config = dict(
    n_layer=12,
    d_model=512,
    n_head=4,
    n_kv_head=4,
    head_dim=128,
    d_mlp=4096,
    vocab_size=8192,
    activation='gelu',
    norm='layernorm',
    norm_place='pre',
    norm_eps=1e-05,
    positions='rope',
    rope_base=10000.0,
    rope_fraction=0.5,
    qk_norm=False,
    attn_scale=0.0884,
    bias='all',
    tie_embeddings=False,
    parallel_block=True,
    init='uniform',
    init_std_qkv=0.021,
    init_std_o=0.0,
    init_std_up=0.021,
    init_std_down=0.0,
    optimizer='adamw',
    lr=0.00083,
    lr_mult_o=1.04,
    beta1=0.95,
    beta2=0.98,
    lr_head=0.00675,
    warmup_steps=294,
    schedule='wsd',
    decay_fraction=0.533,
    decay_shape='linear',
    final_lr_fraction=0.0,
    batch_tokens=131072,
    seq_len=1024,
    doc_mask=True,
    train_tokens=897300000,
    steps=6846,
    dataset='wikipedia_en',
)
MLP neurons of a small language model. Each row is named by its layer, matrix (up: input weights) and neuron, and shows model dimensions 192-447. Each number is 128 + 32 x the weight over its row's rms, rounded and kept within 0 to 255. Numbers have three digits each.
After each neuron's rows, "fires on" lists the tokens most often at its 100 highest values on Wikipedia text that the model never trained on.

L8.up2294:110187077121186104155125150068127132142081119177140160177180131180124138190141115111150104159124125129172138113110057119178078129144097158146139115101122133128152165119132066051128096114163163131153087129093128116111130126159189103116130133097155109091124149126137069085108097102194097148130148135142090163136097131119106135108133133134131128160114080138142144139132061125119132099106226099213217145128085165105115107093095149123089212117189178180151138160121163138052163061136120182108175111134126125139129090228107124109106096099109108099023115123104119169139116136124142144180108169117157144126104106175122161125107108156179110170140122101186122142137114119115138128119122116130165052117110139053124162137130163120128087164064181189137174137130115160142112118185157
fires on: " not", " it", "=", " sl", " mor", " but"

L8.up1479:153149180129108117165118180102137124181066140118153127117156152104134104159098099161125123095098195128135161120146084094130109098099155125109069165166163107163127099060100141132176120169112169114137159113144139063164093144098153138091187053082169066038137121086183129085125124187169165086139132114114127146066141164180177116131170087149142174200136135076142112118146104086173123126150129071105149136176125135087135098113102161124163140145133120124138124132120073083135143079160196077108129125205114132166103118119130157129116167184083076170141135152150150118119115094123180187116101121138122171107134132103102216102127085097135056182155145054107124159117124147100162155130179171148133144129118090112173170167130164180090095179084083140118087113100112131113087150202099
fires on: " in", " the", " The", " of"

L8.up1480:060131087170152140144151133177081120080169161077117195126177165148084161121114099139093185123173198109164124137095072165108162109170142150145133128115122095133116078137111106123142113136085115083092032126129105089148146127037133089089145106107113103127082137094155099125105100170175141138136103144198120184110155121127126059161124080180105166089124058130141102130156104099137148173165141133189182149092155029155159118089096057118147113076116138083144167112150130173133130079099182164111162135157093127140095080122126102178052156159144128185159109161156185157145088102118120160128087163127117086149129119176125149080125165071196150092160113069150136108110136131145151146097102130118125119128132153109142162056137175128119136169092116127123071086137153121192149098140094
fires on: " to", "-", "\n\n", " in", " the", " for"

L8.up1450:084188164134102142150143164148070074175094072098158105182151123221138133109072088067120137147125193165134135167120098143158143123131061123121103105176126091099128134159118110081176081102097167112085123104152130141121096118149175124076094123082181125161146113132132102160169095153105133135141146141114117162119090148117139088175107113136109114131120091117174086147111172067118154115143124093112133089116103075167171100129092133103116132106173116080162189088116108062178142066132070136082138157099131142080115095113099152095146132147061149097115061127082113142111144153131171150142116148112143166180089088125185148167112099135160128159130151145149082133057129152118125149125143121151141125159106144061160100161159178104095140143097074178100176045090115076155089093154180
fires on: " Le", "=", " a", " Del", "Le"

L8.up695:108127144147141147045129142153102096146128165124179145087166151169092141100130168126104133123129184140149169139114141127109104128111116122109131139111159161189139098113137073135114098125095120163131093056201158166125139108143153057118069105095121127030070154099180066079057157184109096109124120135166111150122109173127146146158133148124162131145158120145186105134182116069199130108149092116116080125095136147148164119142149144206104077143161192131111102150101104079124136148051169170134118132160120070122115163078155113195136145125124129142130164172113126151133118160109080122181157165110133150128072138101106104102094176070185119112153154040088088109145118091106127075105105153152146075114129153117193126163132149134136157138077130190124108130129120116099085142158164
fires on: " as", " of", " only", ",", " this", " years"

L8.up305:108104143134177101136106124133154179136116156129194156124095081183123116167146116107106137174159161039118155121109180118138096130079161149050125114153102121118065088164147085045196187174097057098117044107116066145084161104092168066161125096101186164138127087106140108115106143163154148126130133127169108143123137146172106161198118148111124161139100119086079167119134110148080105091170113120174136154111092098112109101133123148130164134151096111109117185081082155075169089164118124128098104104155105144115072100162108130075129067137085145144123094128099104098118135101168149122134130156111183157161096182178144120084111101113188123118175118091177123109131118150105200094068113140164107075124145147130077143109148214114136163142082161163122076104189120151162112129104168
fires on: " is", " with", "s", " in", " are", " look"

L8.up2726:146195092150161158127130190143104058133125109075142110150114143087126125162125111121197125118118135100169139143155113089123184133112085123122105166111080127105164111140129096091162082160153059055183093127117167101057103153056157138201119070137165129164134170104125154118139050086143134075114072104156076156146124130203101180182139148167101140164116150078118163122134081132157183129115098125092092181163086103122129089178128152141107139107110109088169146103156170060073146184124129113127127084162125096144169123131126106127131111111092167180095146127128065110152152131137152119158174130148138139104122101132102161112151109101188110128138133114145069138100182124184092103155127139135145111100151164143156153166134134118125118132073095189127174113138112177136111097121126
fires on: " such", " as", " are"

L8.up3252:155129129136139098058171114142146133150104177159110121186131118145117137201137155105129091125110195099114110118158105138111109089192192128092125151121110129104125109152138114074151101086083103139152078124131119106123163159112092118145148198093154117071053108127148110141097155151092127109176211094123093158060124155091133152120141152097181138150120127170113163118123154118136139064157153153156126171123135058082104129146156206141128109125136121123110142146121128119149144167048165140107103076107083093098123117106120123113116091121157127179080110105070079151198100076113108114153067196113127093090178148163161132147124111071169145080158121129145146107060093126158186120123102134151123118105147122107113111192142191119147128167134131130140135107156117076152079140155183
fires on: ".", "="

L8.up1009:163167131160118046041110150113122128070092143169121104127177081132150160122122136173148149157059232196075148174144154208131165086143132085166116131122100155143131147169102127147111115120104060141113163140115114145129112129114132089142176184072095133122125104137130138084174098169117177132149081136150115177089133131140147124157072128106135114130164143097091110172097085098113179126156093163089108127104111104138160133174142153191162119173182160140183146111121139116128110105138123141075102077157133148118076130106074135089083129087084147147126116087111161076151207078110173190122072125113127108141103108105183151102119082127143087160101164149094094132186094059131183123100045151098167161158197122119141083131144137147105122104075079089113064156152097157190138088102155
fires on: " as", "0", " As", " the", " The"

L8.up3943:089104152107131104086153157141218115104082064156164174099117139170100152109074147136099199096116202163098163153146141091124037126085138075147100102199090139168129138139176174083158140130066091104095143140121137088138175178169100143163048112178210071120097195102136089117137154148120140110166180164105156141124122109108131145135125152133141135160068163070110133164163084141158117073113138091126127152110085146178150063132124167184142127130135172177131085175067108065096129101133105139117190158154083183102120096179127113126125120166185086110113170104079130115108118119131137143210129104169172124097081153137174140083099110134143173132133115079091201148150113168115089150139116145129192147106105156164100161134129102133134153121100055175130100162160121100152112131121149
fires on: "ly", "y", " well", " Be"

L8.up3702:133136149099076159111186165123122116155110137134144085173089155137151169118119116103108189133106104088091133172107099176150094092099139157139130104155158089077190109115162112113203161124111087133159203090147126110150101118113109172126111102134156073063132129124119134141130142137123138108158191159085088150088215143111111112123151128043163104201123084155080133166165066123106097087147151128203139136164165118165113130103183119140121092152152064144159098145073116140084125144155126170102128050133168088101126080154102093122142109144135062129155080154116085157106169122124166089128121132174142149184170106145128130130112101114116098155185148100154089181115129081114064166190139112165123138179094106107129180137045149152076130152109108157131099104089103114207129146108165
fires on: " |", " and", " in", " to", " 0"

L8.up2868:090128123130108119144128176114105104163174196047110131157174159137108131150144142144133211182161111092131098137015127177051155089128134150126053132118085149143138089109134130101144097138124147127151097169086128145155152113110186163154126132174109086092118150174123168067165129098131137108071119082129155115170117104109117152148144145147167079143049137203150106078164145125129132165149092137071127191092130075121164086134093136188107135125144151165120150119134145107117123158049181068139097170103097102074132163126113104116061165154163165152124137111127175169153140085155187142177121125131149122114129136135123095106079170135129151122202147129133175144136143076089090154129055115067169099173081063149189101119128179143121148121071139120107111089101112076118095087157124
fires on: ")", ","

L8.up1690:121126115152091090177087144109156171121156161088120148166150154085098094153132191162093102135122097152167106134092147139121167088120168147124125126131170111142148126105182142106196110121160107132200146151195082140142172112117139143134141153108216098130159128111163185099194163118103114089139109097155131164144159158130111133146120126119122120181099163184127164089090067049130116113110128116124156117170068107140126098115164100080104132135184125181133124128165131121145131078103184145142153076103130154128107157166132113147022123140128171165088148102083164064123157125090106188103115081103142149125131137095117093102165100141185142115141101093224191175129106162099141069064105065105124136107115082080214131117051134094115126126097110132140108131138121063098085126128128
fires on: "=", " known", " English", " in", " and"

L8.up431:172140152112204131139151154132158119067150099141134162173098100108193169135130129124114135145084189118100175152135151141122128069082141130111136176136137128160136108113114134143140081111095168126174178061123107096135117108131120135117115120107156107110137127158130097095093085141070152138162113173118093138067147134085088144120081133074130106172137106155055094128142092081110124080135184187165173139127147096068163111113154180076100131138138177138169147051089095128145127108203184125120173101051075123128150130168141158156115176104080155128121137095119178122103159114134116166078081154129112089199129126153109085113162118113130142157181109081130173155119093175089166103099156152132110148111079104203142121102148115110107126131090079158124121149117167088177093092183125
fires on: " and", " or", "/"

L8.up3056:142134127111087146105153118169174149159042134180144137138086135154135152135075115078144119143166127117114195172190153071121071171158147140095126135074163123190109157136110128150185205081181133149110155106143100154152156089079096116146096141104138076110124119159154120149096130146141146169137093176143152150148113157166101112160063163143128102147150191105151112175086138125081211073131059078146150156161104114178148138092116060172171120175123131108142102179128119118075119133087149087113090162090136110187125077104099125140145122174112121161153120199037100090162136169142163114139102106118185121211085221124139127122165092097121131092145151136162124158161101064115090086063068085127187072136105135132132111105167140116078107151117121106117139100129120136157076148101145
fires on: " of", " to", "to", "–", " due"

L8.up2262:108124102144099075201127140093145076141117168162172145181180142121144109148133197067058125128159151097131118114154107126127100099165186047089125113115116122170066135174175127102127038085120185126075115167076099083112134162142165150108124131167124077128145107168183117134130137105113151165128140155117161149116137106129124124184077092129122158132136096069128131179131101070102102132141156063134151158132138124155142114143109183111097105115175113140172104111132102138163143086054050150097133049091140188104114076140163128092097118140119117151063182165165128158142140155095111167168093140157118115159137133161210121153171094100213094133175095132128164153146086146142149154118111068137101113111071126094166084150126143177130146143097139147115059100134070100180163145116167
fires on: " a"

L8.up1684:233136128099156099167123133113154128211055121106107069139162095176132084129124118137085045140120132158116163107160138113177145055137067140133121091138178131169131208139146142138114071152152180115143127146089145133107105147158157169101154151103116091113120136172177102101115075120139151119136106077131104163057049179094112101139155133150121165138118141158111111147109169087108143084204137139175147147111094143121176075120153117144098180140152158113103110206100094138130156128138092118123088084131133180136081123083120182043176113113108127138125121137092134132134077113082119095163153096171140131167056135118090119188095146126125118199194151195123191098100089114111188171122152141200141071139132113138114129141179126056065137070092152080115059126099139085113152169109120
fires on: "'", " =", " Jr", " (", " et"

L8.up3842:204125118085154119058118118136120111107134093158113125142131167196157171133149151193149153152082149113146119152100143091103176115198134096084118133081124095091114136141138122073159101140164103131162143087154153154099158108124119199184126124182102110181154225072165144126134071128148097135137147123125082130072127117151091074138142133125125123129136124144112100082147146126169107102197138114083141070113125099143131134141134184172149091126142118194154111093139120186115120104105134145154145129156133095127149150123150174127111173147121168107102138084077157137105067137112102143087152155161113120147088112151135119167155135077132103130121106055078115155129102079090095108141118121171174144093095156116160045159118208157106167059094084130105108160174117112128176171147094
fires on: " the", " a", " (", ")"

L8.up4062:177120146059120043157154148170146096159146120114136176181123169104155043145095133115164117146079142179134116138181162113144075103140122052140067113118127141088121128086128175064148157134093105169161078183140061147178196140101126051139085116184182092148052184085193117141078177098120106079171145174150187151175142118145108155138108141059132175158128132105094159148126113138083098133170147091169127124088067133138186072149178113091169108142163189164185118161121128107161122132131134158077093110162113150118116091127130180114036070095101218170119074161173159128117101135136184148122140184086135196115112149157106168160133135141147119114125136107155159162101142091133153179094152117102165129150094141101089131114115136128128154146088060131123088042123148132119142097116114
fires on: " rec", " inc", " Rec", " acc", " prec", " unc"

L8.up1348:141131067145138151068109147116159118158051151143122135096059159169117124096143159144091095165123074133148147092143151142155153123130144105141148149150153146202117125144182086123163163171179093138150105113169134126127188163172136144067145143126157120120130162145107142135132091091255157140047186073178090103136132124120097141132113110164129123123131132138078146177184162174103134117173105112134148107159030126082162132058171163138127184110110137123068127119133131186185183120169115111102127130138153134173125118076119178090156151108161135124100136135105163161133148096109153187141133144188140142112080189105093154146136138128128181089121092122140194147132123166098161065139080135189189098090059116088158110099178203104141123141127154132104086178124157106145121103081109
fires on: "=", ":", " Silver", " Middle"

L8.up97:155131158124141158079187174108119115145112192148148184182127130103117151092130176120109155164064107085117151069132115092085119182128137091166129099137112106113130119125112163046097080071178137139165086101146095094148113129149101093147163136159180154150134119129112070149102131154135146123115147187180086089098077132138095153184050163099112101169136147134129088107137080142181142138099127095125151181097091118119138085169135119145155088135179200100139099155158130144105081132128168155055072120045134141153177082151158092144113100128092187175130086144196116168136100126104148160068151152147158061202150192127150060188133049143166120149088149146168136155129056193119140108118164176166161047073097100109138119107139131140174115140118148164142127112117093118134129061106170
fires on: " and", " was", " is", " has", "–"

L8.up3627:103128175145155177131136137131135106122125126148153109099136107111104193118095136144115196160103151168065183155108136122176144164099108106123121083116142097079152131112116106117147166159098069100128145122098173108184147133028132180156099111137083137097101190113144118148147150202149110166178112172101072115126093183141127079163122141165089187164130130160112109088151141116129143110134123131129145129137158135135143104123179045196142103048135125127105165155076119113115097155175104106087116096112108088108137047169132105117090115105141140153132138149117055141133166114147087091121135165104177189180093162175113156159146153115083155142174157129178071130122165127137173115118159144121085115071161097155085155090195190090116136145139142187094133115134091066156096106145203
fires on: " an", " ab"

L8.up3993:102123087080139109075157130142152132186102161088116162134129116122124120120171019098113166121102180147125132124143159091114103104175156155067104084129108125173184111128122101104146174144138084145104120140172121054124132078134120211089171152059147112164042162158154103128143122172163147171113177173128134130152086114098104098135111099158103119116132092122083166188130160137100124174154100155169159166062153107128136108154085159114126185144105122123106109129132149108174171171122097176115109110146128143087038112121098192143086096119112059121139079118128055123146116141111165125083157150097139129145136130074120138145085168086133155140168108117155132142090145142164127144154090101098115094142098109186103135140151152181105124140104162124159100106145170144180165060146168
fires on: ".", "=", ":"

L8.up2981:139110162168119074152131183135096163128074181123149123202152177103095125130125162138099117132115120044076110139106151099122147141153133105154137150157116143045124140221144133085132066153097099136072117113160096152092202170088099131158121118110149117140089106130082119120120136119194146114124200121051146143107091215177177084133127107151143148142141181115178157108070106143124137078133162130158130156107103115111104092093055121165145075067149120132171137167124169128137154164129088145121106110115123125124083151181125136097152136162152096168036132107161084127144153047137145144150111184153167112119118121105201103158144146142120069108123147154120145130083117080081182162122182136141135123097096091110132141104165145085153160142131101135136088108161103114175122123130113
fires on: "s", " they", " that", " They"

L8.up1947:141141116133109098106192173124142142162169120096191056180115140096044172061142106131124083135094165129088164041157131122156141086172131081142107106114145159134152091160131100127088119115096166218117091095145080098171170104159163091160174120138130138192130130113116117113149100185148122141162118141160088174156132149171138133185130136082123106123102120122184171144100148138141149093110084090084133091113062121143141087146188138134173106117095130112144131140087123102129140168105159171098090142207140094119128103128090183076111132096049125128075151110097124110098161133160137145145098134164149133147091122099159141118153072143215123128096093096187129080112097131073192108122115156080221100109127207220120034076121120136129104168153193122108119071169079128124140108097088
fires on: " the", " in", "\n\n", " due", ":"

L8.up1077:132138134140149121077074190165155107175113169147150095145158169113150130113096095104131200137039160174198101113153173104169169103105143100095131095089071145104158140143168112103132060118161124107134144167156102126163141158132107092125112157101149075147164148007161115091168159127090126108219126158121143120145103127103081087137098096136138130146177179083020113124096129124166122148122102103036102183156098091147112085160146217169158112088133111145151136142139087082151115113128119103097125105117108063058119113141154183112059136151101131144107159109150088152134115119115131098157089110143142150105078108165172093102125144103131127130106111140133149172151142142191103121148149101176185136147116081146074101155056117143129121095110111127128117104157094060162145144087136
fires on: " (", " the", " Ya", "\n\n", " Di", " Ye"

L8.up2907:123131106096156163110123190067121138131147140084080104160104116168168098086143107149148137075122097131112120137099149108120103078244096121148102137115129137061074105197107125141161161124121149219107112165218104143126116173096116097115191117093138191144083089132144129085152125144159142114143164097120137132125132103185129091099145076126126176089113082238151110115097120171114105108158137111135180101100145137136120101109089151123114094133166137102117178105101117169208168061144137043137113112062103102142119120115102142126128122082110046209087084150110097093074077165123130180154111198165133104134123068110178166158098176183114070123117078141174103113133112110084159154138159161099146131177127078141156084086137183150109140154141156110149129132123105118147112086070136
fires on: "=", "s", " it"

L8.up2851:131093144132160074198191162126167073175090157152162116106103179103210091131176091149104111125139127118095126111105056199119161131136103124127030123078146101070178120149114160098155072133133155122161114106107144104147090105103152115127059051133180121112127102081171136101114163083111151094159104165077183143097158140096110134125142112107169118155149109119116165087110116126140151126098178054183165146079097103154160070125181086150116140195135154100166078104133091137121145122143075117080165056139119152071099112194111144117175198107084112153127078149157094187134112085219123120149142165164173156110127050124072142201106159127128056111138133114150104140132170162153097192163160122098107134103137121162171190088037132153150161112057100116118113114106165099145111146116158
fires on: "-", " in", "\n"

L8.up1948:105148206177147137080167130162131140144108160140174103162119188113099145146099138073141127118110196097168159051130106087157151152145134137108155140139091071102152137118110131112118134107103008142097142091129132091136154167142114072120090173108145098104117096115108139169137105103079129108112162192126124193122070130116038155178136120110099186115106072102096175142103155086176142154115113145173103187148152161146154084166133162142097161151171141163165095090090133127094104117101157090095134132127119108067120049177166099058100164104133139052069159156147092144114124100104165112151089146114140127095086152133101102112107146113191099182144117099106093129127119119099114176142107112185173149150152060132157137162122075145148152122070120180092106098104099124109200135141159
fires on: "Ch", " ch", " set", " not", " be", " as"

L8.up608:074162119160157117161182170186053087153148092104145099141131106130116156135159138088091125197143151109128124112092112116082116089088165116103123127164113096138107123197150079161130139139110147054166132118101106125180157111089154117151092147102087124139154120138164123091117112120140178205108084149124181118132182133088113105169116079091149108161151171153113101152142091129087154150138112127134164166066160128158149109146135185131173123092146138147128136133107064134113188093119147118134097169135114113117092131097142147075159174149114089180101091194071124174188159128064116143134117129119168155144136126140163078126112198101165095138161125169203116122136065132065137172160116142129042069149140098144125163140173114096111107085128130116111126183114114089186153169112226
fires on: ",", " to", " University", " School"

L8.up1331:125121135198127087121159169124139069153116149150170124104118117153099156157079131152191149139126166098108137130079143147182098149136089181152130105110113045102143114106144112123157191141091133082105157083120124126159150130111093127152089084140139080137150142129136068067143132147124140122123101120116114141095134161087156070140056124043136137140191076132042139154082070055135138125128085087136169157162061146129213077111130133185133102142114163111194159103123141164079080116081094143081085134148172158122146138166164104093162173192147122148131116142134141114087088147144132113126093129149177138148084075128113136132176174115196110143140120102142077162104068185181134178119177158092114143152103080147135156116125110113107099086087124124114122152103156101103117134178172
fires on: "-", "|", " a", ",", "rou", " for"

L8.up253:152126112125149130144175144153141139150090149115153106126163131142164175122174115101126191174132139140109162097124124184136078059151111069152111140142106083159180106153125172116124130153085172133114130086124078149119167128171179198092137144128191129144103151094129090109083188133150137134118130139158133098135102079147124085127101147124184123130113075103121117116153098207099147133171089144122165130155083130155170076119182132143163201143105199114165127155104081107155183114103139103153161147166151165107048127138071139085114155128104144144058071134096130131073127136127165129129105092140219150136122172084110097145133144093196163114140105117146145173069127139177189080108115141177095155077050127133071120137147192101106095133149059138097155127158140094073115118175125
fires on: " am", ":", " most", " all", " not", " gl"

L8.up836:162184116208120131154141163148118077161113156088139068132104120151140124135114183053108111114138140126066134105139091086101143082138107193070148142131118124112105082149104097173148150138119071166118126114146112139109143140108121145120151142128106113189105142142100142098127038112112149184168105113137121153092188094155158132085053103106122121132133108143129131084133127115137160120114109147086149153214107105124150121193146140140147177093073161104063141083098127134144119164123110181091122077148152117085129104116119152096081190144136094105067103099113111109144086117130092173080152136130124151171127122145112106176133101101125077106116102053155118139076147167127137127116087124131112160075122120138141149150140117114095168178120085131100105084046160106137171094143144
fires on: " the", " a", " state", ";"

L8.up1212:214207103100171128112125142122146127173126091120150115148109134107088118134085112127138088111174109197113143138090115135199097115137156150099098222165089078139104108154108084163120144157154168154178092060206127127064127087047123099166141178113132144051128193204165097129105094145176127103145220052143098155147104079165101120140165101148187162167135094141163135159132125159107189048120149143159076150135135131193138115120076168116116098149123119075131119076143167094084164126122136071120114168145132131076107119120131147153149113161127148155097118172093114153072122100103126126146169121101148070129099139170140129148094109089153094134118126069137094117093142128145117162141116071155094066133169112149091097164152111111093101140089133120134117128081136087097147113141156
fires on: "=", " =", " round"

L8.up2922:083107162136089172052154143147150137143119144083196155131158147057108143140085098071121106164067092150089143094086155135165139123148155131153100136106116128109156095156204158103111145151080119117139121073138099162126198159117137094153109146125177127070132132122170099122101172084160090085115165145113123154140073169156128122166087085075132136177149133133126210138124104128173112156112092140098130126103091149105147093110123110176172119144129140141160117158154147114138086108115140107098159173216115146080136083124130090101121175170106162134097070141101107179112073113116126128139138137156199100155121144111137180103133073163168158144137147073118121092113117126198122109123097131163157143107144128155074130128122164156134124164082125167115057049182141149069029152177165
fires on: "ly", "y", " newly", " well", " in", " very"

L8.up2950:137040157110149128063142187133160063179164130142096114138179129157111151117134138145093150119107157137116111099098129109166144107090098118090088092134094116140114142144160128079161169115166171098064142117095141086145098115176074167076020138133140128138105147183191095078182135146118103116144114169129129098175129122146222114128087075114133082092154165137129067125114103158142070146133132086037149183134075102146207109116157149140168141130181140149113135139076135125203106145097137152144165139131087154101143161131072120108126120116078103149139160138126157110140143141180136092173121127117150195125113113103121134142126123135156091127163160123160126153140151122127109191109155060130098121105063150153071070105107159153176155128132135149067067089095121079051142142073161
fires on: "'", ",", ":", "-", "17"

L8.up3393:111124039172176083152177149143141122176077146137142164158121163110115213160092125092117131143097159166113150182147131109151117133090139159112132125118158174161150135147097125086130126077104140130107146173177118071112130082101105082132056162083157096123088129161125132130164163162130134107160144151122120124108152158116114094144123154136180063157167175103174141119126132119125083122106163107100114133074092124110156113121154169098121200102118118064186117149149092112098109117130226186164129065144067121111118115070140104122075120092102187169062132107126164174137162104137143146122140155114136145101103149120122099095168135076165166164174108081090182130177122136195102083150106139097175125080115146151127166162169128123088084096106098119117163175141151160044119089173149
fires on: " she", " he", ":", " we", " as"

L8.up1255:126163105119156169176163178125124105122162127103206158131079154114098135168126132086085115116121189162109159145104097146109120148080202101097133139096094184050193123122129101098074134141107099105163088058163155190204115138081095094197064140103126127094161135102169140106073074157108124108073138091122148185121151169114156095135127146109119103153137092081105130154159087115139133135147122139161123145134115084193138121127119130213152189137154121120159151149123163140121191206096166087161163108162076104072144093157132097139090163183128145218141104066095149115142149071163090113163106129205123172108102099105101156163092182169164159132135105124161149158077121157094109115139103072134215132130129138155126154120060195127121109083059157110069120151161116144110126089142110
fires on: " as", " he", " As", " in"

L8.up1140:132154098157182174169170139110095100156145195091118099129138171171161104132137129132180110145094093156091117111120150142175081104139091132127112124167092162126114126190126072089140105145134124141158114082189145132096120147147173130078147096086135136176095136187146104130084117114165083115110145155108071171151130085192081121147119116125152155177127126178089165124147107123138087065159143115148113133144128141095100132136168171109114111086113138051102106128113127076206131142157118123137147179156111143076105171115118174088151095118128103122075104173159092153110137121122111109145125215109120086161127077127155159115109144140123114078107169085103061118167097136128139092156160129090122120055136112118175084143104176136127190146079154115117135021133185135159100109136127
fires on: " =", "s", " life", " career", "y"

L8.up2627:134111110131169123086151110088150119134102181107192130102144134178125117122163137129122155145131127137089130158089139158153098115178154119107123103106107134099110069110080122113188153206125044169096100084160109105087151160165092170175151113121173115096115098142167119117122149160113129163141171148105089143128095095133150142143084069089121160136180083103091136099078086131138147083151138166097125149150144139113121104131136200122135164067132174098091164125037104152180150157108179106127141135149115136110121109086143119114113156153159092127087127112130109166143045130142116189171103127146145087185122127125104160191190096116096163056134108089134115176165083074142108138140181156200117109103088144100082103087098143201104103109074158199092136098181120082105092119154126
fires on: "s", "'", " his", " her", " very", " more"

L8.up1293:124129132114139098051172217158111187170136125113143170192169095137142148130121136103095084135104114123121176171118142179101110127131196136123122154120155135125183074163148054162161103098066121171106097131136056186167169128107159064215135106161165070108130138125135109120144110153113141083136122123140126122119152084133156098145126142169135092085105104139102085163093162109186116128184103129123074094080101079191089088158215168129194123136186141118143153111121125105144173107094154116136116117161170141118136126105133093128073136181165078163152120172098074141148060104149119143089162141169142182203154176104084105115114090110168176145128143041120124130095117072139129129156085117083103137156182131172152122133145154097094170125084136205049116080112119140121125133085165
fires on: " as", " to", "udi", "As"

L8.up1366:161117147115212169156147106080169142102169154138092113129126127091101138091161119088100112180141137194131120143161071117133124113146130140061142147153102159125162107130062078082153153081185055148154116084157134139032137075204142159061112139101146117156153137080152159137176101124113102132145142170143076181125123135158092125151089026128155083151144157153127181141164081089182089108108156125106026104156066119121153131157146160108104175074110168173086097115070120165104122111194081112113145104186095135183167116111145159111116127143130113094139162134134161120162064177128099153091124114072165168147113128135164118158125142148070137057170084092143086194147073121175115176103124143128121107165088164151157115143082113167130149099063108127117119118139129110136128109151140
fires on: ",", " and", " in", " of"

L8.up355:142107109133160128033135153167118154190135126036142119196095131112071122127166113107097125111117082125105123155163131126125156077198136116169096145067127104087121138134170084103105157127149132175109106065168094106122131140102137137133162108122179122070057103129113147138127114110172128108093219130109138162096121167132119194143117106096149124127155122141112183106116173036115119093144138080107137151143034112116128126164107119159160173095136137139153127118127141114079132125185123133107104099183128133171070103127143122076107131126082152072129083141063089230162162121143150158154115138151138101126105129124147124145137130084144129147143129109130189112034149123132109153111149163173180105106096120109113186063073149128143098120090118122155051084174105141138146121140180
fires on: " to", " first", "\n\n"

L8.up139:146136144103141142111113159105156132124090148107173134126061135149083186107163127149100140148126128137069140159105112141116082096122148110177116161140123095149187092159152121085140157147143137135172123164172127109058105172168066164133143162124163124138139102122093121167105101100132151112113081077140117090119166169094077115165136131098105076092162164075129164100111139153145134105153147124124063176102105158146090115077121151115128184037106164118128148129107056090200106153158124045138132156140178098084121156145102127079152140107148083126173100105128167170167117109101138143140142124090146080131141169100152148194106141096121173080152140091135140180106147110220177121151057096132144155072076071139122080122079144152134186127137065142127130083136079125160097112097115
fires on: " (", "s"

L8.up1108:122170134126150116099167138129123141142106123145107021116135153157138123106127205137112129129105126100046146160129167106097108082198118059159095169078167140117140086141123171136120080138158113192170143150196109131094181134131098134115166114104109133135106118155075152107152119147104124102178163163126090169171098122079102156101099084085181184134137158105113130159132076115156083073138151143146151155158117143145128116154163179146142130119110149138099138136099105160126149146057129190089166141146115096115149150143090152135074115154196081087115198150137158152142150090112153126130139162145141101175149151165065107100133067145178107106158135107121132143138113092088092157188088125118145045101194179084156092143113091158134142121138137152126130153164076097134145124109229
fires on: "'", " the", "s"